Weights of a small GPT-style language model, trained from scratch on English Wikipedia.
Size: 13 layers, width 640, 5 heads of 128, MLP 1280 tanh GELU, vocabulary 8192, 53.1M parameters.
MLP neurons of a small language model. Each row is named by its layer, matrix (up: input weights) and neuron, and shows model dimensions 0-127. Each number is 200 + 30 x the weight over its row's rms, rounded and kept within 0 to 999.
After each neuron's rows, "fires after" lists the tokens most often just before its 100 highest values on Wikipedia text that the model never trained on.

L4.up69,177,249,198,202,155,218,182,194,159,207,242,210,135,167,153,153,233,225,256,213,208,157,193,221,167,205,223,217,214,123,194,221,153,167,207,215,189,192,205,198,169,181,270,173,230,216,157,231,188,158,213,194,237,208,241,203,198,141,212,150,192,177,211,152,202,220,218,252,169,215,200,171,206,211,213,188,219,203,222,157,196,203,222,230,219,247,199,234,220,241,154,190,232,152,231,151,206,239,190,200,192,179,193,173,271,198,253,157,247,145,215,219,165,212,210,210,181,186,193,217,189,183,210,208,181,170,191,197
fires after: "\n\n"

L5.up1134,217,205,243,192,220,183,155,242,158,165,212,176,191,184,202,166,204,179,195,175,226,191,202,199,222,212,194,226,233,208,231,210,253,163,215,264,182,203,121,179,186,201,214,184,177,201,225,186,175,194,235,119,212,220,175,232,254,172,207,233,161,193,281,153,204,219,127,187,276,196,212,216,184,184,191,196,207,281,149,196,186,217,227,253,235,190,204,286,159,227,176,199,189,250,162,190,220,194,219,216,169,220,216,187,222,220,217,206,213,228,229,182,184,233,197,207,166,206,201,145,167,270,155,214,146,231,242,197
fires after: "-", " father"

L10.up367,238,203,131,161,158,198,202,211,197,175,170,217,235,231,158,176,245,168,202,206,213,174,252,207,215,177,172,134,199,179,177,199,183,225,192,230,182,264,211,206,181,210,252,203,163,267,215,189,194,215,158,202,216,215,227,227,209,244,220,174,206,223,182,183,201,228,227,155,202,235,211,236,228,200,162,243,250,219,238,212,185,216,244,131,194,148,258,187,184,221,209,224,151,197,250,202,134,216,192,178,153,190,244,255,176,173,191,198,215,172,169,190,193,118,239,149,162,164,207,164,189,186,182,210,184,224,177,221
fires after: " |", "-", " and"

L4.up174,268,164,199,197,176,238,216,197,197,272,205,213,176,170,174,229,192,174,173,207,233,244,180,246,267,189,250,176,153,160,160,251,193,217,202,195,201,206,214,208,254,174,198,196,231,227,202,214,238,228,212,164,255,247,209,165,208,157,179,208,143,248,180,174,190,211,233,195,108,192,160,241,232,222,247,169,190,153,216,156,235,127,246,223,255,221,193,232,181,193,217,197,202,152,228,183,192,250,206,167,163,233,214,210,248,225,181,219,190,187,218,216,160,177,216,215,190,157,173,197,216,245,182,256,192,200,190,245
fires after: ",", " N", " S"

L4.up599,214,144,176,203,197,216,241,180,177,227,179,208,176,168,202,215,238,236,185,197,194,179,178,187,189,203,173,189,192,212,230,194,214,235,213,216,209,153,162,230,217,204,210,232,201,209,156,212,181,210,223,190,209,206,194,268,215,210,197,222,220,194,176,191,209,229,209,202,217,225,200,184,208,152,121,228,276,164,217,136,231,167,238,160,153,172,181,224,210,239,174,192,200,235,214,149,176,273,184,177,167,160,202,168,161,195,247,175,133,197,158,169,208,257,187,205,200,181,218,188,172,202,201,259,231,202,227,195
fires after: " |", ":", " in", " to", "Ar", " 11"

L3.up280,174,166,231,221,162,207,208,210,201,210,243,210,177,168,212,211,200,185,274,228,256,202,227,207,197,211,220,212,242,151,173,207,187,185,164,202,224,232,230,210,200,168,205,198,212,196,245,194,216,149,184,190,171,215,243,212,164,221,199,152,233,192,198,169,237,222,232,255,184,211,196,196,214,207,206,163,246,197,188,118,236,217,204,227,204,225,188,239,225,189,216,178,228,151,226,145,262,179,194,206,198,183,206,200,237,213,191,141,241,185,221,215,142,212,179,254,165,211,176,231,255,209,226,241,188,206,161,135
fires after: "\n\n"

L4.up400,183,190,205,236,201,199,149,193,229,130,146,205,176,250,236,185,192,170,223,255,221,203,273,220,163,199,156,135,210,259,157,174,204,196,163,171,206,210,204,184,191,115,241,194,216,195,234,142,207,195,190,131,219,213,146,158,244,216,184,140,213,228,218,180,184,228,213,180,217,156,195,230,132,204,207,176,204,170,223,211,216,182,183,124,135,203,204,195,165,202,216,177,189,182,225,180,183,168,237,212,170,195,194,168,216,194,140,157,215,174,241,180,199,150,186,229,198,216,242,182,221,224,190,211,188,217,145,184
fires after: ".", " (", "-", "\"", " |"

L4.up625,207,247,213,207,175,202,221,193,189,251,239,231,168,130,151,177,193,201,255,234,161,164,222,155,167,181,292,230,171,173,208,211,191,199,144,214,185,166,185,192,182,161,215,186,204,218,182,207,209,163,171,210,231,186,184,177,163,178,207,168,213,188,214,137,209,213,203,252,193,215,177,216,174,247,188,184,236,218,227,209,178,193,211,196,223,251,204,256,242,162,185,193,233,115,215,182,200,223,181,224,206,188,202,168,238,196,251,201,249,170,196,208,175,270,178,238,149,196,167,209,153,151,229,152,160,235,221,163
fires after: "\n\n"

L4.up631,226,166,136,180,188,213,240,243,235,193,180,157,179,210,178,224,218,194,196,191,193,237,131,218,202,164,248,200,215,210,222,173,216,232,215,223,246,205,213,269,223,196,200,231,182,230,188,186,186,163,139,206,199,201,268,164,166,188,201,95,215,195,233,163,204,187,191,154,194,223,232,175,231,198,205,205,247,197,216,197,201,186,180,177,288,223,258,215,194,229,169,193,242,207,216,177,255,149,219,216,186,195,182,183,180,225,201,134,161,160,203,197,223,242,209,219,172,236,172,153,216,253,200,208,246,230,172,260
fires after: ".", ",", "wh"

L4.up1068,214,179,188,251,203,164,156,268,178,175,215,152,214,210,161,161,181,162,252,252,187,186,239,218,228,180,185,159,196,221,143,254,173,176,203,274,188,202,204,240,200,192,207,175,234,217,174,251,229,205,155,167,207,205,164,210,182,225,155,232,219,208,222,139,193,184,223,205,185,200,206,222,207,134,218,203,226,247,188,179,243,217,180,168,188,171,198,223,239,229,196,226,208,204,168,197,217,192,222,190,240,210,195,218,196,228,153,198,199,132,181,260,222,172,156,224,256,208,215,239,242,270,222,250,232,185,228,187
fires after: "'", "s", " has", " his", "-", " a"

L3.up400,201,160,194,184,197,165,227,227,166,262,187,187,245,298,151,185,193,197,163,156,206,176,182,149,196,275,196,186,212,209,174,262,142,243,194,206,187,209,182,160,232,182,230,264,169,189,212,258,216,187,220,208,214,187,175,141,238,191,195,159,224,211,233,217,233,182,211,207,142,189,253,202,233,157,190,203,151,162,212,265,178,227,232,188,200,207,195,232,244,197,232,183,240,228,173,189,227,157,216,249,178,177,201,248,255,212,184,202,184,227,251,190,160,195,214,211,214,203,256,195,170,225,255,247,223,203,175,206
fires after: "–", " Ot", " 2", " |", " 1", " 0"

L10.up197,210,222,205,164,219,227,215,175,175,198,219,167,242,242,214,194,223,231,212,186,162,182,196,138,206,212,159,179,210,166,196,206,222,200,208,213,172,182,153,192,200,168,216,150,171,220,186,187,267,230,166,147,164,211,142,208,188,207,182,181,197,183,194,196,170,279,232,209,219,196,209,183,216,184,211,178,235,214,203,197,170,246,203,236,228,206,161,198,171,243,248,249,208,156,222,203,222,172,210,224,181,193,254,245,238,189,222,181,256,202,205,194,170,194,197,228,150,180,211,189,170,212,155,194,120,215,196,232
fires after: "-", "|", " |"

L4.up499,170,228,199,177,185,260,146,181,235,211,256,170,180,169,184,188,178,237,158,192,121,190,194,172,201,195,190,184,204,212,186,200,238,228,230,231,196,174,198,158,182,194,173,233,210,187,217,162,193,182,238,180,156,164,214,190,277,175,184,197,214,219,206,245,211,119,138,215,194,227,207,204,202,237,165,217,241,229,185,208,227,196,225,153,199,221,159,185,190,164,158,171,259,219,184,195,195,183,191,194,260,141,241,218,180,228,183,196,207,230,177,217,191,184,206,181,179,174,181,190,187,207,193,212,213,146,196,226
fires after: " |", " −"

L8.up21,205,221,199,224,228,158,223,177,180,216,237,213,187,238,174,160,197,163,228,226,213,259,183,217,191,199,207,232,176,151,169,229,241,235,250,241,150,241,191,217,179,166,160,268,126,179,265,178,161,187,154,194,126,250,171,207,189,199,170,235,231,238,231,202,206,226,186,243,215,175,167,151,169,171,173,238,139,114,192,205,182,199,190,195,208,178,209,216,217,264,225,248,171,218,220,206,176,181,226,226,154,157,212,171,223,241,221,229,217,213,178,109,200,188,183,238,202,209,218,105,192,237,214,217,195,144,214,161
fires after: " |", "|", " Gu"

L5.up723,222,208,243,239,218,172,223,249,251,264,201,236,220,168,187,186,220,210,221,220,140,130,210,199,256,154,248,187,218,176,210,236,220,207,179,199,191,219,254,190,143,186,219,196,206,276,194,189,202,165,186,184,192,220,204,198,253,245,215,169,221,167,223,174,173,188,208,252,201,197,267,149,215,188,229,143,255,209,244,200,166,204,248,263,245,157,156,171,229,210,195,163,243,220,218,227,222,260,168,184,209,162,231,170,191,224,234,169,162,186,228,191,214,198,201,158,131,114,210,220,267,243,255,208,187,210,206,146
fires after: "\n\n"

L10.up1116,215,215,194,218,248,201,208,247,244,224,295,181,198,169,209,181,170,186,226,225,195,208,163,231,243,198,191,174,178,144,176,242,266,202,163,196,252,223,153,203,185,152,197,235,198,182,215,210,253,223,210,257,159,179,122,180,226,186,147,158,152,170,239,244,198,203,211,199,238,238,218,194,160,192,220,201,188,195,198,187,264,192,168,180,225,192,205,192,206,180,199,218,178,196,185,241,237,209,202,205,202,194,178,239,228,206,191,164,243,227,222,243,228,189,221,204,202,221,218,166,179,185,179,194,178,186,266,212
fires after: "-", " |"

L4.up498,165,142,212,133,246,237,247,118,168,171,183,171,154,248,221,212,187,209,171,152,232,187,210,233,194,176,252,206,254,263,192,210,220,185,184,238,157,203,238,170,223,165,234,163,196,217,170,215,174,210,154,209,193,190,125,236,209,235,230,169,220,218,171,182,172,219,181,197,192,201,256,213,238,162,205,185,243,207,230,177,200,221,177,212,183,194,216,170,224,167,206,190,190,180,212,231,221,208,153,145,209,192,182,196,193,260,193,180,160,195,139,197,222,215,215,231,182,172,207,195,205,230,194,229,196,157,240,192
fires after: ".", "N", " the", ":", " An"

L4.up83,128,191,193,205,162,210,207,162,221,242,212,180,162,191,184,181,240,189,218,214,167,179,171,223,167,184,232,194,158,235,197,221,272,189,166,235,157,185,175,222,193,183,237,169,209,184,185,194,204,160,188,232,229,204,226,176,203,197,228,175,192,217,201,165,167,139,201,226,168,217,266,193,187,188,173,237,184,217,227,162,176,187,218,246,161,244,131,180,174,238,200,193,213,160,264,206,196,220,178,224,207,233,199,178,218,111,207,248,222,166,224,223,272,182,239,197,198,238,169,214,190,154,273,152,142,166,220,136
fires after: "-", "|", " Em", "em"

L4.up493,181,255,195,234,176,194,164,225,182,206,217,157,166,166,170,173,187,230,255,210,243,194,223,187,236,205,215,208,201,164,230,225,211,166,201,199,169,199,140,214,238,151,185,133,218,195,203,150,192,198,196,182,198,227,181,250,204,190,170,228,216,198,255,174,206,186,211,223,239,190,229,161,246,188,183,189,137,189,273,177,254,204,189,174,198,171,157,257,187,210,177,191,220,159,228,172,205,225,201,248,199,248,210,167,185,268,214,187,215,190,217,206,212,229,216,178,204,192,241,209,264,203,158,201,175,199,217,135
fires after: "-", "|", " |", "ett"

L3.up109,152,192,177,196,216,205,264,245,210,201,197,210,181,240,220,205,169,267,222,165,153,221,193,240,177,174,208,183,189,219,199,239,197,184,250,255,234,201,254,211,187,213,162,205,212,202,195,225,168,197,169,181,251,218,180,183,173,146,228,152,228,247,161,202,214,203,163,244,228,212,165,147,207,208,200,183,204,250,218,154,185,203,164,255,180,160,188,163,191,226,173,181,197,215,191,184,210,205,155,213,199,151,242,211,149,229,186,164,168,158,177,246,160,254,190,180,176,161,166,180,211,167,201,222,225,232,183,203
fires after: "."

L5.up961,211,221,239,224,209,201,205,204,193,194,208,155,175,179,183,193,234,209,198,226,249,170,216,191,207,247,202,236,169,185,205,236,278,134,245,151,172,156,245,181,150,134,177,187,174,199,168,235,202,219,198,192,189,214,202,186,161,174,232,200,151,255,234,188,214,192,196,245,162,186,246,161,150,202,225,232,197,157,165,182,191,175,208,232,217,182,227,221,249,205,187,166,230,221,187,209,236,195,160,248,219,206,216,199,201,131,232,160,210,160,204,219,189,244,203,169,234,228,157,195,203,136,201,195,222,202,261,180
fires after: "\n\n", "-"

L4.up366,234,196,224,224,201,193,210,276,123,238,276,164,143,157,248,211,236,231,185,186,223,145,163,188,165,218,234,243,221,215,172,169,157,174,189,207,225,216,178,195,231,201,228,185,198,197,158,234,209,171,222,191,190,181,198,200,210,194,205,160,250,236,178,207,148,211,173,252,191,216,161,180,200,167,159,200,256,173,279,168,222,222,231,206,221,213,213,238,226,231,176,265,195,192,219,147,233,222,248,228,154,218,157,239,172,227,181,201,207,158,216,142,153,197,187,161,166,241,159,222,211,187,208,235,178,175,206,202
fires after: "\n\n"

L8.up231,171,232,189,167,134,238,223,236,231,142,234,189,217,283,191,233,206,141,248,213,224,265,208,221,194,148,174,171,194,218,166,229,177,193,135,247,184,191,195,224,186,215,206,205,187,196,199,194,204,167,246,194,159,246,206,177,223,151,208,143,235,191,235,220,207,216,139,216,214,170,228,199,161,246,210,199,166,168,284,186,260,211,235,203,215,206,225,262,195,226,232,176,214,175,169,232,152,175,205,204,189,220,218,173,257,219,229,217,227,171,203,197,244,178,199,201,211,247,233,152,228,202,230,139,200,177,249,197
fires after: "=", " −", " +", " (", " |", " det"

L4.up1117,244,213,235,204,189,229,171,221,191,200,175,246,155,177,109,211,207,211,213,201,193,185,190,158,191,188,210,155,222,189,182,213,150,230,152,181,295,227,160,156,210,203,151,177,232,245,165,196,164,194,221,171,253,164,213,176,215,166,217,208,196,254,204,169,237,240,179,223,148,216,137,181,250,212,201,160,225,161,196,167,239,209,231,211,179,176,222,214,204,187,140,244,196,203,180,223,224,242,197,163,170,203,180,235,169,177,200,121,167,209,218,216,208,159,228,180,219,192,179,216,161,202,188,154,157,223,225,242
fires after: ",", "'", " 6", "Con"

L8.up41,126,145,254,192,219,163,173,191,187,227,264,180,214,261,234,250,207,185,160,185,167,210,165,242,172,209,200,217,251,228,216,184,229,210,208,223,193,228,169,168,238,151,188,191,200,199,141,225,164,172,196,164,222,156,167,215,207,207,165,234,216,218,201,162,237,201,198,161,184,187,216,180,267,162,216,196,238,190,226,190,194,202,283,206,166,163,218,207,230,210,216,221,224,232,168,206,186,199,207,236,164,177,178,194,163,224,164,222,223,251,181,177,199,133,173,228,180,188,198,141,203,180,140,199,189,196,210,231
fires after: " |", "–", ",", " a"

L10.up566,166,211,227,175,149,226,204,225,181,205,205,167,244,246,206,149,167,129,195,198,194,165,190,180,191,158,178,199,173,173,149,189,204,180,176,256,187,168,230,220,142,119,185,218,178,170,167,184,215,185,163,172,186,195,191,204,190,207,228,236,239,197,162,233,214,174,160,230,202,218,164,252,219,157,196,229,246,202,132,200,203,198,203,209,208,179,195,165,180,231,248,192,212,224,236,157,168,194,252,225,238,187,249,196,199,140,203,189,187,203,200,170,183,179,176,224,179,194,222,139,208,214,220,255,204,247,199,249
fires after: " |", "|"

L8.up268,178,241,199,250,177,190,154,221,188,195,238,183,178,154,160,220,234,175,189,160,190,251,139,249,223,226,240,200,197,227,241,157,200,215,207,246,218,177,167,208,121,200,196,157,238,171,196,221,152,201,184,188,221,244,207,197,206,236,170,192,221,170,186,188,211,231,243,186,195,200,154,193,272,139,185,205,184,199,232,181,183,244,189,150,181,217,217,187,190,213,166,252,183,200,228,214,257,213,212,249,252,223,215,208,163,188,143,169,196,217,234,166,188,190,182,233,257,198,180,224,232,202,167,226,159,200,152,204
fires after: " the", "s", " his", " a", " The"

L10.up1214,204,170,173,209,208,219,176,233,201,176,231,201,235,182,240,217,198,188,168,238,221,231,189,151,158,209,158,134,173,215,194,193,238,200,133,163,182,204,166,217,177,223,245,219,249,231,184,263,198,171,203,202,162,156,215,234,196,179,199,221,192,173,236,223,192,180,256,203,216,134,154,244,200,224,178,197,177,207,241,241,268,220,236,200,219,175,227,194,163,174,171,248,195,205,201,213,223,184,242,223,193,187,176,210,213,126,185,231,216,153,251,159,137,200,181,186,202,196,189,178,170,171,167,226,162,192,282,242
fires after: "-", "|", " |"

L5.up755,196,187,164,223,289,258,192,158,142,206,183,189,214,229,216,198,211,172,246,214,195,210,136,221,198,218,169,174,161,196,236,177,159,204,183,230,191,205,228,195,158,173,186,195,165,204,206,202,183,213,235,172,213,219,191,239,196,252,231,218,166,194,176,234,175,201,214,235,214,175,211,177,242,212,154,200,221,190,222,219,200,241,216,240,204,217,218,211,187,229,210,137,200,197,257,201,218,200,153,213,219,164,248,173,157,224,194,203,185,185,217,229,191,253,231,162,161,261,192,211,173,174,172,195,169,167,256,188
fires after: "|", "-"

L4.up231,190,162,188,159,192,252,233,215,196,252,189,214,173,229,231,189,170,163,243,238,175,228,129,220,185,173,235,183,242,222,148,214,181,211,201,225,198,191,198,175,188,173,225,218,198,237,226,199,218,217,166,169,193,182,185,217,224,176,204,217,275,136,191,159,182,165,174,210,216,209,155,178,167,220,159,129,222,223,220,186,177,232,198,138,187,193,234,207,214,199,166,149,232,209,247,143,251,175,193,196,219,200,223,196,146,214,177,262,192,213,206,221,195,212,209,240,164,268,223,193,177,257,219,227,163,165,178,169
fires after: "-", "|", ",", "0"

L9.up492,158,151,208,244,215,258,173,207,222,212,229,198,146,169,205,235,179,254,206,203,242,153,164,198,190,217,223,189,205,129,191,203,219,234,161,174,204,260,197,185,248,173,230,190,224,225,205,186,152,172,197,160,193,237,181,174,189,210,164,180,170,193,206,202,175,214,235,196,168,230,269,157,187,124,188,256,218,231,191,166,197,198,218,175,215,159,197,172,242,200,194,209,188,237,181,182,207,174,227,175,170,205,221,214,181,236,192,234,159,177,238,241,212,148,166,169,222,171,216,241,176,197,184,187,154,249,218,220
fires after: " |", " the", "|", "–"

L5.up629,233,246,225,198,156,216,234,192,190,200,218,215,204,204,201,237,243,207,153,188,201,184,183,124,223,197,192,199,218,223,223,234,230,194,222,213,176,209,205,205,254,194,161,164,179,184,188,218,237,133,187,212,221,190,195,143,221,163,189,195,174,179,188,157,200,162,207,247,211,184,193,245,211,224,205,225,213,208,192,145,204,207,254,204,202,201,231,160,267,207,160,236,215,223,185,180,177,241,189,197,182,227,213,205,170,193,186,167,202,119,264,222,213,198,245,199,195,271,223,246,188,177,220,221,148,240,232,190
fires after: "\n\n"

L5.up787,207,202,224,227,140,197,216,210,201,173,175,204,244,176,207,158,189,190,174,284,174,216,236,234,217,193,202,167,238,208,206,199,191,232,155,221,231,214,202,198,159,192,203,198,203,212,175,248,203,143,205,218,244,231,158,174,194,160,231,118,162,171,176,197,165,243,225,196,173,210,263,144,216,213,189,200,236,151,206,207,241,283,210,239,163,241,171,193,185,223,210,171,199,181,250,230,202,162,181,201,184,245,209,230,234,137,195,190,202,210,186,198,213,183,209,195,177,160,174,179,206,217,240,155,171,172,230,197
fires after: "\n\n"

L3.up1174,183,200,226,191,194,247,185,214,195,184,187,226,239,195,195,184,257,228,201,201,225,231,209,212,162,220,235,228,198,165,210,183,196,128,175,195,144,163,161,142,198,169,191,231,206,147,265,229,209,191,216,134,214,197,183,169,185,124,204,221,209,197,207,208,151,172,230,197,256,129,221,164,191,229,183,156,172,163,153,192,216,174,197,137,159,225,240,227,214,258,188,202,227,179,170,148,209,193,244,244,227,144,215,200,198,126,189,174,184,171,227,146,154,229,221,289,140,161,192,197,200,191,199,249,195,188,142,162
fires after: "-", "/", " (", "'", " \""

L10.up1138,157,177,204,151,194,197,242,219,189,161,209,204,179,137,189,257,167,243,206,174,213,184,185,176,278,232,182,166,204,207,260,174,275,197,163,220,232,231,217,231,187,177,237,195,202,219,186,193,227,236,219,219,219,256,167,200,181,228,191,183,139,180,170,181,227,178,230,182,273,224,209,170,200,229,162,217,256,184,178,225,199,196,230,115,216,188,177,137,200,157,187,168,178,205,218,197,200,232,207,199,162,177,181,234,157,176,165,248,220,160,182,158,188,181,212,174,182,249,194,185,209,174,182,234,175,235,225,216
fires after: "|", " |"

L5.up813,194,205,209,237,193,183,148,212,176,178,238,268,177,192,155,205,219,218,184,199,212,192,212,184,193,237,198,229,224,222,204,200,199,208,169,167,196,189,255,221,217,172,202,176,232,202,227,197,209,148,208,173,216,246,203,217,212,214,206,161,211,213,199,210,176,165,212,224,227,242,181,192,223,224,185,238,212,206,170,176,223,176,208,202,161,238,225,151,167,225,146,195,179,233,208,229,186,228,166,181,223,167,194,225,196,211,204,240,199,182,199,188,178,211,185,164,181,269,202,172,191,196,221,168,156,176,208,195
fires after: "-", "|"

L10.up636,259,221,192,190,177,209,229,235,195,176,175,178,241,187,189,212,126,164,165,251,150,153,65,177,173,207,223,157,240,203,208,166,166,183,229,192,165,189,216,229,184,190,186,231,160,202,215,161,232,249,189,247,202,211,213,181,241,231,214,184,205,172,84,228,240,193,192,191,275,240,189,240,234,229,234,204,222,206,198,225,232,156,169,194,193,194,168,140,213,215,206,186,262,192,208,190,223,159,214,200,188,214,191,203,226,197,251,189,159,201,238,182,209,248,226,206,187,254,210,225,202,195,180,198,189,196,141,219
fires after: " |", "|"

L10.up21,214,215,230,198,248,169,228,192,154,199,198,184,138,212,238,208,230,201,228,210,232,165,220,208,139,222,200,177,258,174,125,174,223,174,202,199,162,192,239,218,171,211,213,196,223,179,222,211,207,196,189,208,201,219,221,184,210,239,251,225,184,193,204,214,155,146,151,217,225,170,187,254,206,166,230,222,217,226,188,198,190,147,172,169,173,172,175,172,233,190,170,250,157,180,195,186,168,197,243,132,184,211,165,185,226,172,200,186,262,196,233,175,157,181,208,240,177,182,257,189,235,235,169,221,231,205,177,235
fires after: " |", "|", "-"

L4.up524,219,222,183,174,173,190,202,166,203,237,211,214,225,231,117,186,179,209,246,206,207,182,230,214,179,193,231,217,221,215,175,237,196,182,222,227,170,233,195,244,228,125,246,172,203,242,126,225,220,181,172,237,186,200,225,222,159,148,225,197,180,213,175,203,242,235,225,262,180,175,206,213,198,234,247,188,267,151,246,170,200,172,222,221,211,177,233,172,250,240,163,167,241,182,200,190,221,210,220,197,168,173,150,157,159,225,200,151,185,201,206,204,157,272,198,199,196,195,230,239,209,179,220,218,213,161,156,158
fires after: "\n\n"

L3.up1197,210,181,193,218,246,211,180,236,177,162,143,194,207,165,224,200,192,198,188,238,218,173,197,239,173,232,191,188,163,166,167,197,173,217,173,155,241,252,221,131,227,189,169,193,178,143,203,178,231,186,247,176,172,199,163,201,178,164,227,159,215,147,244,181,220,242,207,241,219,163,195,182,165,179,174,211,238,204,241,118,259,207,216,112,212,253,266,153,210,171,252,205,180,183,204,159,229,179,223,201,169,246,202,193,175,167,175,197,225,180,199,221,212,146,166,208,199,183,195,223,212,247,210,200,230,160,179,188
fires after: ",", ".", " (", "\n\n"

L5.up579,202,217,154,171,194,201,236,250,192,213,214,263,165,234,138,163,182,174,143,226,211,206,106,280,189,220,157,185,222,197,210,198,262,208,243,217,172,159,190,172,229,193,173,171,184,193,176,180,245,163,223,222,158,214,200,206,194,218,188,201,237,201,136,198,191,197,211,185,213,235,164,139,212,190,196,224,184,198,161,143,223,204,193,188,186,179,172,162,184,243,202,209,241,149,179,206,181,259,196,154,204,190,173,197,176,249,229,182,207,180,187,221,136,238,235,208,215,196,168,172,135,202,206,200,136,231,197,211
fires after: ".", "=", " Art", " age"

L8.up140,142,225,243,235,214,195,213,203,197,150,185,189,152,198,197,239,198,203,209,228,158,136,200,216,216,216,159,195,206,209,182,197,153,225,224,215,190,243,211,186,225,136,225,201,256,188,192,205,164,194,228,220,196,225,177,177,219,206,222,213,256,173,218,189,164,159,191,209,168,215,162,195,235,254,205,165,205,190,203,196,163,178,160,144,213,214,199,184,221,235,224,179,223,216,146,158,204,155,250,196,190,138,174,201,173,235,200,165,241,178,156,177,211,181,208,165,214,215,189,174,170,201,218,156,258,179,213,183
fires after: "|", " |"

L5.up815,231,147,178,249,251,205,151,219,182,152,228,183,215,199,208,185,204,193,245,245,180,198,192,194,196,213,184,190,171,215,199,209,206,215,204,204,133,188,176,178,165,163,225,210,230,232,227,207,238,199,176,124,195,200,217,220,192,205,169,220,176,184,191,128,128,157,250,222,183,178,211,197,214,217,188,159,180,182,188,175,173,258,252,214,238,174,224,214,233,163,167,210,198,136,225,139,209,123,182,235,158,205,259,160,164,187,232,227,256,219,175,148,287,170,234,208,242,225,172,205,227,160,161,183,207,246,223,194
fires after: "\n", "-", " March"

L3.up427,202,183,131,212,183,208,168,186,243,143,229,147,216,193,183,162,176,206,238,210,257,131,189,192,168,184,238,244,146,159,147,189,235,215,173,201,197,194,178,251,226,137,202,228,181,195,165,223,180,165,201,232,153,189,217,195,215,203,231,217,207,210,185,226,188,186,188,184,175,201,224,194,219,221,162,228,184,227,228,215,216,227,193,162,167,200,233,195,191,215,167,253,181,164,198,190,190,203,189,153,198,210,172,163,238,168,200,199,240,149,244,185,196,184,227,167,181,264,217,228,178,206,168,197,182,164,155,207
fires after: "\n\n", "\n", " en"

L4.up1006,159,232,206,236,203,139,179,219,227,184,154,217,241,241,194,168,163,244,248,226,209,152,229,197,151,270,178,213,200,191,172,179,211,260,209,173,227,169,193,280,234,158,180,182,171,259,222,201,239,165,177,188,179,214,183,198,188,201,161,161,198,206,165,204,185,209,222,181,166,192,188,221,225,226,258,157,209,235,210,174,203,181,221,159,186,193,236,138,216,226,176,197,190,193,224,168,226,208,231,191,188,216,192,142,225,198,175,241,195,188,226,203,146,176,211,229,199,190,212,169,175,128,172,220,201,165,199,200
fires after: "\n\n", ".", " (", ","

L3.up39,202,156,183,227,248,173,236,216,180,202,222,200,217,193,159,198,226,236,189,244,211,226,223,183,199,188,209,166,171,194,170,201,214,200,183,194,204,178,181,211,188,198,207,183,194,171,164,221,204,215,211,236,164,190,198,146,238,200,168,184,179,179,212,197,197,179,181,238,209,174,236,161,181,231,165,263,190,141,234,183,179,185,247,195,166,226,221,214,197,253,156,225,270,267,250,156,192,181,249,214,233,193,226,159,246,203,161,176,192,180,239,208,187,242,185,160,207,213,197,275,190,182,225,212,155,187,189,172
fires after: "\n\n"

L5.up398,184,169,193,177,188,190,205,192,177,217,178,218,186,186,137,217,185,174,161,215,194,184,201,199,238,150,170,200,201,192,144,243,176,189,177,201,180,215,215,228,178,213,191,166,229,231,245,175,253,196,204,189,204,205,212,243,210,215,212,193,221,224,161,143,207,246,234,197,167,198,223,236,237,240,158,154,188,172,241,149,215,228,169,163,213,247,239,207,220,214,224,198,235,209,220,201,209,194,212,158,163,224,212,224,220,222,203,221,187,179,224,236,179,157,209,149,114,225,178,135,187,213,165,261,181,181,230,202
fires after: ",", " 1", "  "